MLP neurons of a small language model. Each row is named by its layer, matrix (gate and up: input weights) and neuron, and shows model dimensions 256-383. Each number is 500 + 50 x the weight over its row's rms, rounded and kept within 0 to 999. Numbers have three digits each. A neuron's up and down rows have the sign that makes its largest values positive.
A block is one neuron, or neurons of one layer that tend to fire together. After each block is what it responds to, as a language model described it from the Wikipedia text at the highest values.

L3.gate84:520593438477428469498502486416574380485598444483439540490369497463517510558506447468383498545532474414395544514492485435528523515470466468488483543526587554448560461560442531446579540520467447552518562491454488468414562465515625479509560515462454489549487478539463479499540478560483493491446473404487498503514464489531493526478436409484551541554393454536535541472522569580546539426449
L3.up84:475541516606433503532507586465508464559579419574580481528531438459463513550410511468550504535520545474508524491425526467511459542510456433511485526531472489481403495510520643521444502481400422570494401558479523570579507644435492499481430483555566506507513532482472618506430508499511564456401490470410582413486445420514397472541541470461514519524646569477535425540518456512602600482540
L3.gate107:495544458551598494577502578471504533581504562599578504582473419525552451485449580445590520449507460610529543555555466449485471507505370524446551509484460531495520451348473513498467518547461508482505438479463493516492540563478565512505537464423561507527416520427363538483519505422476502506518491490472497552524458523429456505455504515504472439539497439470480450486447568563538505436484
L3.up107:468553433437511544503618671480410560577452430507517475492517434481515480569483570536468474448553473475509524544445504460401560475416491544506502571473420500491554599596451466456418464452395500428407514477528449480574430519477520534512393563555458502519502453514528525494521418438476526536619621407466544440472541529468647344437442491599412444636535539516581554566494489541554475488482
L3.gate164:440472484524565481572498473486514524499476486469543530497542582527554557628544528468540526474439442414516572519543567471437475455497474469507426541435490508406609461418484515392537368455517518396509594516513519537449485461496545508516572470496607483462531516452585455478541594509458528510464482460424477573547522547507583457440475545443438589497572416503506419481475436469480496510509
L3.up164:498529475446472549414449540549540556506559531512498570562465564493554496463502512497526555498524467493426461510500415507514460549494448530571519539391509512528512607418523494453495556541472568484568575425471476610517520513487477599512460463517488444516532529516459524495468566461468562468492514495455496586473481487445457504503559510529539360489480415476472559488540466515457513398586
L3.gate292:571439516488537487536430581419512490562481523541552491490569549445438507510594485441431505548509550473499504522532486485510527525505492434525601443498553513494526462467527583598491469561443508539489564475474482472518489540524463478518540508474515524525601563414462556465572461499416550453504557464366501490534474541426497422407496504585526498548603485479505486447472557535495366483452
L3.up292:560546546440446580429448548524491511482524521519489508457582539473491608470512397530538513541531492410508519525460537381571528447556542492534572518417536574549540559464481513549493521564496530579504410547488484563457595479494456551479527554520455435453508436586432599500538534534519511488402514475559523455479430455442539466561470470585498463496450480552470495493476582453447487516521
L3.gate498:583539455512548463463452491485588527501514440495491567552507548460484450538517618482416452559429457428555548566513538514497454562533472482507424506587495510534557489434532550518481510483533552501547534435471566512419528364489502556527565523488485476464511469457503461455478581472548521470401450341420523553498538590469498529468520623464591485558456407567486437467392577542486453458510
L3.up498:458493534486488449504532475449565483474522411470447568470463475505465449609471531490551476481512445451576519469619479540442645483500498516495477479484538559513428564545478579488510511529472536460557517454432490573524498433526501448442505538569539486496548496470460393449429520503439532461464560486560551546515538522490443471550575502499539472618460532563487569413469544511523495568415
L3.gate577:580498493487445536465584444455496496407542393422534495500468478528542528607464461514446510545434474492457524564430552551617452505495501535509468452363486581504435548543527570483500511569542528457606468452488543582558508484518493559401589473585396478491388569343460537445521402529409497415452553413521554509489564595448529461473465579562455511530466502482570605520515579531340459537440
L3.up577:508462439517442450439457511546484474447461499522475532433563517556487457519542474574461426512479613502507515470462538506517480466529547473509499529375425493487508419592515519484447510540555495420452485472449520580571470442468478566525421650474455517544478609457475501486475514491498532482476473531529507567490492585431486534448457533561603496533474386523442536517495528551366552526485
L3.gate743:528544511448583477493538532469515419515506486517575608451520563457493476533519537402526464445496518472544521467561512520528525531537494478481498489499446396455524523521478496523614544465522437498490451481517532472431483478530617472461538549437508518532466491487480501455555565508481524529486425453539555572518555490519399480481531479502436541509513391552470502535404497624517427565435
L3.up743:456519417425437488555479509565399486470495452448444467490600440558452502523532509486565452520474497386473509550612393473483566529476472367523508367609509537446529492449532633489573463519497514443481528484533500490619529590611466559483557499487507463477605447446466566521513514655522552460516478447551556463497432497412492500559446482500566441532489450484575518544489488512483465491590
L3.gate811:512543457580432370529425435445505506533544448492553533512594510551467456607426572474495502548436484502490550551407452496457477522516474461502461489537565466483501507542484607385521477572424453502613473471471536462503484486471586508485436521517495554486434462498459468419596534507521556527363430516459523462381512462541521547525482546475516444536488441506577451480401525508453413553439
L3.up811:529505505482457537496511525588537546529478411540552672508440524529530398607508470563427519514522487488484476489494576500505519472393475463510526506506489627519563533516468532578539491512525526436429425383513446569540574553472520455441533478525447521447480460491570435504487446537437543614520506359513509474499508466417421514453513490530472503484545496507532480552514588443489443611553
Mid-word second fragments

L3.gate30:575530442463515458465525524498546459526425504520485645438478559547506528497565510501526436448377519565532541576489557504530531492544454514473538532611470483433515493388459401491510441502504434546544475429479523600495497514434510511430440554467565391460503569448501502440515547607468504487525486504568553481420478550438488494483514548525549413428563511462456430589569516469621575553409
L3.up30:501493476472473483502431491489591531504481438490490509476568538467527576504471637468506524483539365472478532471463630550502544427462438402543502446464402483482469474560516483438540486456505565450408557471484504509509539535529539395458519449534511467541497506447461411503406501456515502518540474545514476515412525539553428507482581575477481473500552542431395534473544532474633657495457
L3.gate141:528532368571481470497475493492561567507468515505547438514495461506501527558546434434587494539370531533485547467521499605428507547613455537498515510590502504518483479508470513540494594566516522500534428550510510509584467475564584519492423471488515382522469496435498519466479436500528490498407613602469563479455487571471500446452506533577492418510515497524514456521527483483531453480479
L3.up141:395481399488547482447431554482573518566445454485394509534476470470477468610543520479567501537551403443465479487390623469500471593470449396422682447633537403532535446592487538409515455452521493513450570477497532453480528466574505513465570503525499460537569451458515543509489472528464478613507510497483454555509540519553481489492493477438471478509554540410520534440495532414559608538509
L3.gate229:513555418576509499524461484446499564494425508480568535438472510576550531369446514516538424510514493586460469380425584557448576469602502368570483405513437467588457523519591558560379493501529527444493594414523460463523540437540574482455529447430556461503479594500435512529446548479463553529436501474539583404543486515459423527486480472549597481443483489575405464553493388497589470496403
L3.up229:596521506447555532552512526459603605537480485444395536522603520445585558497534494566584484616416488464505463449516443473522555525579480468498535473512520573498472405422509501520512519517527478446482461474478515485535569483632467506466444428384469465447521493562483481514508435528421551371532530504458427550439547477511491480487503504566488468516506443473441473464451535531463531433551
L3.gate408:492478511497539460496529643444491552451492495540564539601493554564462571589455529448484502424477427565674516504467591514521521448571528554428477481501506487517399427532502490492496489468535489509509492438474464437571479443586603467420458587506518439473525485558485441459368594510450548518496472419523492424519422614456459436485483550557499569469485404504473489511504542574544524544364
L3.up408:472555466506560473399429580509545455454508462534472620448518532496501433435497513551521530457477428569474472477478462519507443466451460446518505534585496551466491562588495492441430458503482497485469511521443572581544438506512489614458497452418477513585538507544482522515439552522398532409526532483452395450354530457392494568524463528487443435487451392349359499524551473479506480522575
L3.gate663:450555475668492507465489461568495496512438483420443521487458491475539535552590515430476540466474530558393499501430593404496540536445497480488476562548490406437479550462552556543464529488533495440467498487502581505439446486466476569507449463447582487410496497438443473507570545380515517577497511426562494434459468623436487540605440620486570534409461511498362438433486516520520444481541
L3.up663:503479553474475489431444487450563520485545577484458489524517583438454591539557512487579524485512387546528497465481571483508418464418641520508522435520521540442478524448521483526435581462460570491542549483553529460620474518580534399422533457562522435550499524458467463486434496468596508454490426472466476437448439548500461554532564506442478478434545528436503500505471457490489602431489
L3.gate697:499461487503497529370499486548477398543459531486437529497482442561497514502500498534551437485420441497566530447484507465492481435527513473476539503530479483499550448485506483602463513504532465438466489498469468503515451540513483597468463494461490475458467455504606504477531448638459484517515518567531671402495501508423595505530442572452494504540470495457499421525540548458610486471390
L3.up697:442515491454499475500494548415519528452449511485527488434501488430503517576559608454419520532509435538463542423450565536464442544488508531511513437500541476502477459554468462472471516543449421522429518497558592482501532490426566484449462441501485442496513485542444473512550539486496534449527393435390425519478448529506520509587570515454558534426469594572462555506468502534435519457560
L3.gate814:458544396472453414478399543474612459521448446501475550516581513543509532540533497465611487529399527563505540481409569460496520560483431464478484481496504480429476471432522486447486492526508505508475529414502394527484416473509653406429481575494550566576497509481530421487450492505440447520535506524479557463441414569412426515494501547469493445451596510393511497467590478471575509551463
L3.up814:487429440461444531451564517375518587471461532407461592474578433477452551495437474418455428566447398552473516458435503503445553514468561447434433509491414512454495484535467464413543433559407482543471499508517443509534419467492390483423515513501561433477513558512429548489442484452525490458524513514524460361441512570452509507545540489537507448437455385479471557521476438521529478472443
L3.gate932:591513456518497534438558566528517477495508405487516516490532461573492458466519442537505478490520436565474545399592511428509522510518500535536489500549531427488560527506488504567480444570454432417563451473437524554466414461578467532490548456587507523414471437547453465416500505553537492564418500449507464478466486536486554436455549550542487487482564400429500528555484602576522562507418
L3.up932:542575433491368535582584529485546567455518451502521493486562558520464464481512517433516565484456559467477492513455493481501541454540496434512414495545485487565405485543537416481407517528498468588473512513483531478496550511481492522516527477399485382571537555547425561545454564523456513528578495479427515487489421492478462507528514576477471448387509560479293495564433476606518436394475
Verb completion after to

L4.gate195:501540407498462481489464566417548607535492440562555442501530399562484533492418594503560455451442509544471624493530515471438539519518497559493462539451492510483542493480416400465569481533493419436497536587473484472513528488521513409498503421464645560429509568501426434387546504490584551429430549482505534543507563439488437479513414508485470473484426438503434477480485504463523428504449
L4.up195:503467374434622531507512455546481611538501508551405511486567505475486496567547513575547520502457529382521489548560362547531571615483538430503424558552507516498519553520483489511516436485463576537500559545542521518440488529590498546509452504537503513558539474506545544461512489603447461499431488494464378494513462545484633509513476465582528478537520459554533486560550547479502432506472
L4.gate266:552550493552599418400537452499515476509393502511482473481587482503461330485439489516440544468436590423479499504491481465493519588572533452507481521528579489450568484531478426491553524489430549528446505493475512545458530509521519524526500469531533519504419551516477519486494581494538491515473591599498550449465423481493508460375481632520353514453500460530486503470558500420519585481454
L4.up266:517524485522401543344428451499576513493348552535535494531448481569544420503517572511458449541450554456472510526549428525452533501418483504556459492438503489596566517469551531497475486528495539523504493604538486451587470440511474435468446642503509564574461463374478503484501511482494564502476595446565542491591423542487450462504492509474502325512478553583499520374454472573480507490518
L4.gate293:506515484548483492518435465503511508469544446475507554478531370551549484627507482473398637451526489475552516465474511386471397511466544486507408500502437478435435503425535593531607481412525498489577526459489443560461475481575571476460534472435503499467450568459453520476509538437420605477429527567400560528554449383461573579504527535472498410482494509501490523488504595547533481426417
L4.up293:557593513524465522510560503496523455515553486530545534570484473510525521417466460566491501519633507487434466525438534513528464435418479582525521550433590464487477523525548500519525514522477495482453597498459431403563520546524481508517496596461474529470455536463391589563441501477444477550421446526497562399513442557431508549530397469532532421542496467468487528521477491634410504429471
L4.gate295:459450610575457483472466505488498403465526586595494472592503477586543462474512454533549534442461454475445504497545505495452480488557446507518478489545454489499554568466524471513511489508420492546574592445431544428356627556568567455498459494590493517513460492529438491540585443496562503382572585585514548464525526470552514593363510584547510469391435517487525460462525444539518579585466
L4.up295:584444537503473498434394588513577495504537406536468569487540424552393467446455519513411581384605561504527547486485505475415486576528530488526510623438519569438474583560547492509500468429527482531501440532501442493415482562503561469515441571490539471505462475478472427437539596464487548489617426492502502517460490513524561527490465498519416484541543554468493540465518524465513450569508
L4.gate547:470466389557483531473381604450565535518495444512615499525513417584477517529455474558506565435500440499511503485472517458411610512481434506544523556491532507462541511442454508474549446459491442540529491499421577578470485465571492472540575496529510580493448474467444499508435443500531482430470657453626488465510582509431527453449354519593509378624566549495526485542503524463505474553524
L4.up547:510505469556454525452537486483450451483474498503392514500594472540509414466550575549492505449561561472505512476463447445535474512504572567488431505559520472490526482523516494482510545628457437475560479478493527478451501494537536460497416483466525474561456541584503543456538569544502483469527407505443489463462533408491519517554505449445483515434406533503544467413508489592503461476522
L4.gate597:560479487559390483596430606512458503435462560536517427526482492513486512452446538355416343475450363510492525475505530502540585429441406608485500479540515527545551525457507516570576509454454541466525551484472509549474563377540503462501613496511464570530433539487440423481479474510497549465546526422409476534479559593457489435428502527471482551494403488451585392494535564561506578547513
L4.up597:483481409438460475508516450470411504496505606505529444541541551491488531571473535418513462561527486545625533519495539522551521564504473421499464560537489527468517505627464479528552423511588485523574491518475530416515533526531496536484514499526497521437495542601453481485467463526506534502401455459545519503455528491556478427438638511564581513552502482397491488425529478528552528453516
L4.gate647:527533468533480570571501502440518477529422499497471483493549437483532422530465478443504408389551466482432544516493591448465641514466502538495503477512410534395474439415422463526455462518502501439517526534439551540517486448542513481504471492619547600450550427378520457451476508443513535483525515457382472497439530464475493453476482414521471535628504524520547392559497456601452453525451
L4.up647:490569506507478501440508563499542554469471415491404586595537452522486525437436454520423475462531569581539512603442505490507522461547499578543524575423528554527515590530450461440505432450526530495538458442451429467579508509588502499531466477500611559529396544530411422474515476400528471480504497535497472523592383467453580549510468490453487480480573489535523513515477503475488470522443
L4.gate868:533499480413488442504526472492424505492384582556565477461511444518523421534512527540490415456470472492476546424442602456552572467464495488481470480477402516425565381488492486512466484433498478463513441421500478493487561496507490483520473505473501585494430548466418490466430511440510552325419509484483469574408462389555546472436546460520548516626473513515542487506556447609513540562443
L4.up868:631490435479432508595566492480555514540516396465503507597429525508491597550490440441569528539481495466546551470505565536535542532535491618524384578559443503523539471505485566457517491483534582476432445494486519539477475540511574473490526491485510498574509436428531487462535490584551515476380527521514461496522515601560491466450564530495535455509519514454543484484533651509436460585505
St. abbreviation period

L6.gate488:493573559520487445486488461539522509534417489442510544363505522484508443388545533445446522471478419509430514496506581457430467470414580571445448464482500533569494484433552448457520409359477432496427470411514457468476460565501523536538505523468442490449526490472564383500549393479552472512546544401493526541559406517550500471505489410568479522463532397485538427528521488550483534540462
L6.up488:537454514534485599470573369531572477535447498477540543529454588517470520479582539543533425486557518509404485397437465557488489431432514521494617411473508520541469534527510557529510552465447519488546518431482506521554394466368499531511484463563485523495484514461502498487538506480519537553553458590526533452511482449535458526501510431523522555406582514529479637602478459515456487413477
Verb pieces before complements

L6.gate44:531502460562483468581493456454561512416509505479532535449446418508517581480565450478487461479432449536516585480449548424417546539499440428471537522493496488469497474543481547499462567562494476520479493489430430513506440487343549537580392563455555408441449548495519442429502473496429486511553489509456541443465469457407472500493516521527528446521578535499422531566503529559538449500465
L6.up44:468484388503507451538522518459505461517409481576449591503463468497430526492543524517529523507472519492590498347436452471598478537526471541455491455474449426448462408513460480508456494518476542482435507472533453512522526492526466475432442437492511450483375460470428354524561454485497545470483519582615446484451498571533438534493487551445491504467485586512616598507479548461611625514528
Action verb endings

L4.gate103:436553441472403529443457509457517471504464579494486500413511403496469523500522552433495476482522505541454532481534486477529453470539526520502480484554546438451559485528500487576532483526486473517538502555526534453473536533521512505528525389527527532508396462460470489496530497411609512538457509518541503419556495568485514472536468484599493509464466436561525587552530467544500490644476
L4.up103:459538529439501399464494522475410410476483467529529484481508426491532471518470453490617480550566471578573466546484491420539525579463543490456509566615561597578491604526520617530519484516566531528465389538544543529356463425512559453558444374472518524529447451568576483520458417556448479498439494405472470539538434546451519459497463496419438432549485515488569438471454369504512517460495
L4.gate310:476542479459581462431559530452485481555541467454495554459532658512550514597532589524475420443518440498551570467485573435545425456488391475508380427515500539418484455477498573457470514444537502475454557520500491532523504555478562560483457589578553477558505441575523426449559454547424556453431457474468586527441469558516556470570541505465539629478593429520493559452573515611536609536521
L4.up310:528567398548544555459543521479481501513601442588517557533444551483544489505524523548496462611461506587524484497515547529534574491584415510516492443490410535590482415567551476643406518554569554432507440485557481518530482455495497433530514528404491432438520446527507468516414474498458505456542556521541490501462535599453432605554447589500497521429560578556387458607549415513513501461537
L4.gate345:533483493566448416408434511554501521542479495511555487559480419659511517596522449537619468556407465546553513516546547484493444478492531541509512453507409493423445526487511494559481463475549407455514472488398458509558368515508518500529520447445531492434473453515526575498453503530481489522439527483598603481590513529463517462517459499581485457526539449444599406546498519474587584499475
L4.up345:522505548516472502546496502500489507459554564536408452411647556617361445449447455559486448490466464491487502384553414542568508528528603494498507498433555398480497462491495463505588604487474453594456409425474448629602455558563457542509528532531556489503466422525464529464461483641583486553523491529552638478522512492488485477568403480435532484507425508509446525476520460579538492515539
L4.gate401:537479424567465550404467433557552487483418437579539577516469482649439410551445471561544499495529456471507533479542529500516466570557551429492586381449434486512550543521473541542481483506412501479571514431479518544581478551494491476530517499462531551560424498431490498466473408590513471491459543512580595442563495555403462460533441565513498502585549528535522451485501517558576566560527
L4.up401:479498481462475523479520538484516490548521438500464515500509545469448533445463488501475512510423514560456476458545512538458445488531508477563512481509412393502449497537565481573405459403485527538531477560434552472580491550450533500522385556479475461489463597530616543515514526608464500550515557513565562407469576534498486472517459479551501557408581515520484495571422424622583618543566
L4.gate537:494538465506507605536477487548574527470484473562490468535487538608478476466403535545634518442481462453532524423575560527452505411516444508514538467495407451446504532611513464498514462401417465461504512529355431462497425490472484567495472410526541502441469503529518509460423447521510512569446561529591613476504557437511504500483474562477429548470603449402527451545509497465579468547424
L4.up537:605449464485513501563479607483575537521449483523555608499450535484531524579527520508546439545535514474409518443531487457488462493406528458489434488461465545523511451492489511468533583528509512412505491381587442571519530452478475465476432506435614489575476365488524415485506495546417523443519461542523476561438547555548518417557523603493494484501527521558453538490533533484555478478497
L4.gate968:443473493497526526501430481508472448448454462416481581474499525601477562485506547498596464412516461447595562435493565499455445435498480492567504437429436432463525387557515551543532593484523461444492481504436381617512339481396546438479483520450619510518433481441500395479497482518479505499657507538503538442429514558388496493534439582486460454483580500476441470491500521526572510487449
L4.up968:554481421552537541597548648517607590550395561530444479562465549399528503531474558507506482461482459526611526549470473486492522534578544518496460597569511487525563474533517522512432426484481558675545492377527536521508488553490504509513437475424519500487557534525415495557524631471576517487504476523463413550430481440532541470474549436421506495529573523496511526507572469517467482530461
L4.gate969:512518504483410489562440458447523485522444469492526472456532494538405551514513522502473507629411417499560545504484611471474506511507556494498491459467418478463485501523521456506445494499508513559507529588438407450561502494402530472525462553526530481436402570476448511460477498585487521499498446485437574410477433562392466410549506514488538609419536535442393364578454463522548494487505
L4.up969:503474490504480482483477478476561478439548510514446440554526490500522517470554555547537486530454426616450502436465500404407410481542379471445462489530499483437595440533480395517559531490427509527443507488513402521528437398526504506461493464530460495665549523522463396499473527496483531546488450489551443550448562567437447522557470545457530471485524520427520539516522581500611575446461
L4.gate988:516488472609444519508552520558487523516480444527469565470407475485520499556534515470541440457470457559408548456520564543520552487569537610529489463610473481496449427533492641439487498542514446479467506402537496475494514529523493466457517467504501559486494509602469431488443475529520514522476465501484426535514559475484361511341531568504468516445571455505484479410406494454512520471544
L4.up988:552479567575479501503538549476541513501570479465570544515479410476547464439584493563434502575510516452446463474506482481526432487456526485519447504449529475482540472435428562458392497460426421540427497494473446602533548450506531448477544546566452521544518581470532412517519439512502472513534450493567523406504439517475541561417461595529484487491516470448432504490495504545432504473487
Completed transitive verbs

L3.gate85:490493555488526503450589452465442541396556457494565471536556461511430466528524540501578418450488488486473517482571536469538473447468503606484490509559552475483525461560517455504489566570427521518493453447530528529468467486492426393447530553524480462487532475493467448476549468573526543515569436468523444480477446506486517518571499563458518547538527447411523506574532519474483508554420
L3.up85:459545577497503471566527461506568457544489532529479472511591552532438470477498592467505520448484537483540461495518488536483462405460449495526394514440477586464493547515501396537472443553466548477512576497524542545500537485510472471588469632541509431468477533555484527545501498486480500511538400618460527480483426465523440503406555527412466499583582509618526558504551420619511497465525
L3.gate343:429496543471562476521466554455440546509405484515542520497538587478477473477551475385434537441469477541579538456454517463523455521534491500515498586468453535409459436446504507419488512566504438518482633398502535563387443494447504438445550487443495529534509416467448427479448494502524504443494436471512541417469449477498470326478566450517460441542515512528473539406558471490532518477489
L3.up343:529592495488508505421496487530455555613466430466516507471491535530485542583486443447495493471496497541576519448403480467565627503584460525511532438479602563533445521495505498477511633532537587494458453472493424580491471451485488481438527444475433508478503461598434466500461572435527480449429495538542548577439463597496535548459561506485555483490527487561494529477489445524505500455482
L3.gate422:452524580436551535374422522454487525486430463579454578445568438511524524555456533493511584470472533508514518483459485441515529527493498421497495450409464516439506413457531512505468473500480490509432396515506437657516466504426487483478428510497518546545451542497486471506455475502438511520549515523513515546475465454516510469494550473461464434496604488500506516602461540593492509519505
L3.up422:514446562424619495552533437528451399609469491550510497514541475481486392515459567568483459476422438455465547439603538481485470585526444438492490539430533564498534495506566456496642399426467487563523429439530553536535410493470420500446462516452452529495500498520422519453475630534518551551584495468493518521460487487529528588470581424470506547471542573482459518480556453508478482492483
L3.gate643:502482472493500520477541498466447517502486517511553523441635540503610430606525530531580445562516514503487509489559496551546428444467489463478548459443471478436587554555468518680424579567412522469447545497486531548625535514486452560416488494497568617513436500411508431453596527576537518529547540504466529482502537509489568487427554537526472444526547495463530439564517538499517572520411
L3.up643:526488486436583465518428523462522526442438553541481500458506476489520456541530621507508458474516496434533507530511471445566432504475492534549489481576519510416584472533456430531476446465437468540477517370558514519467473518452539395544535527558495552491514562510568534501440482414476520441619490367445488540497597489641479461459490463493451490448538494527630528578504498459388441553452
L3.gate770:493496444460428458567521478483494451571481525520489474512438468501551442533537526522541574538501451560399494495498534438498520481546411419508527400446497505456511461459476505415482468505515435570572484449484581508524513471506566515539557516534422496504546485484421567479523475412467483488431509448396536436476437436552505490440499522476483431522552615458506501438426609544508507471496
L3.up770:460519469458464427449481478500509459540509427498481481412555520453493560603532438498542464410354517674487509508461473538476503473440514489529475527550438438561428494460500523492536456447417454500546444456456571453446492529504594317559517494453479536465466420511488538548461581472558445514489389449511515510542423427495428483461526529447549461512506517596445451521393489552546449596444
L3.gate828:430483530465536446467496548455523574568499439482547560496571448519429483588471453455517524547478447455460572587541477570537449492419455532537479446408499502519468442435479483509606468539447445502484579433471568498555500564499553453471466502565473547500476521421482477443456479439477561572511514551471482573434612552504490479444493511529484462590545512411584521457564523464468473571458
L3.up828:468458436454554546529592421496393456478452494405502488591442428457499530478509476385518548582543568354430519479568566531622444481479572425513490456482534502375499501443454522536583502419429577518428553509486529543404592497504445558448492521473521527400535575498396493436408397439449470509432531371507509520496480495468418482499450500456504565523512560503455519485485576489468475523555
L3.gate962:483501508585485504432514495480509484577353495488490541538411493484488471568504459428541491470472518517527482382534562563572422441476508493500539310519421536481487547591542508471531447570505473497514555433413559556532550519547495441511548556573465545459521507445487557500462516459514511527464540478502494531456536453381466486415443520554547520502574457549579565484443447509533469540401
L3.up962:589496561468497470460470473528519480446549535558459541466525486507489463569545486490488611555477490486560441411499547472435471504492490414529517515447430444481547463454507436516549511535491405511465491535483551463491420485438557501490512508443485581493620433451545486534483430465519473536474509400373510450543569588490515513348508523485495463447473515457469468549484494453565524533469
L3.gate986:558529545391539500479478433452516530490445484509453442481478482513360491515538604405485527586453490568467530505510572525563420533531467547483490364507537535453510469495414473452444516446520434550516506424536549508474454493468569414488609523459511532488524480476487501505477431480613553558478472504571449533418490446524474493385494449440500483454544521473474455472532549480532516623401
L3.up986:563562587506568519491484434561498399601514499508535529508573551452435470581461545466459492485471482434662454533560396445592588491568506492510579532467470541478567540507483640469535473533473485499519482431544493519486475560521548489458479411475503459490552485527498454518512447538523539532444502443464474495548418505488381434528479521511406490476447478512521539431504506473570513434530
Mid-word continuation pieces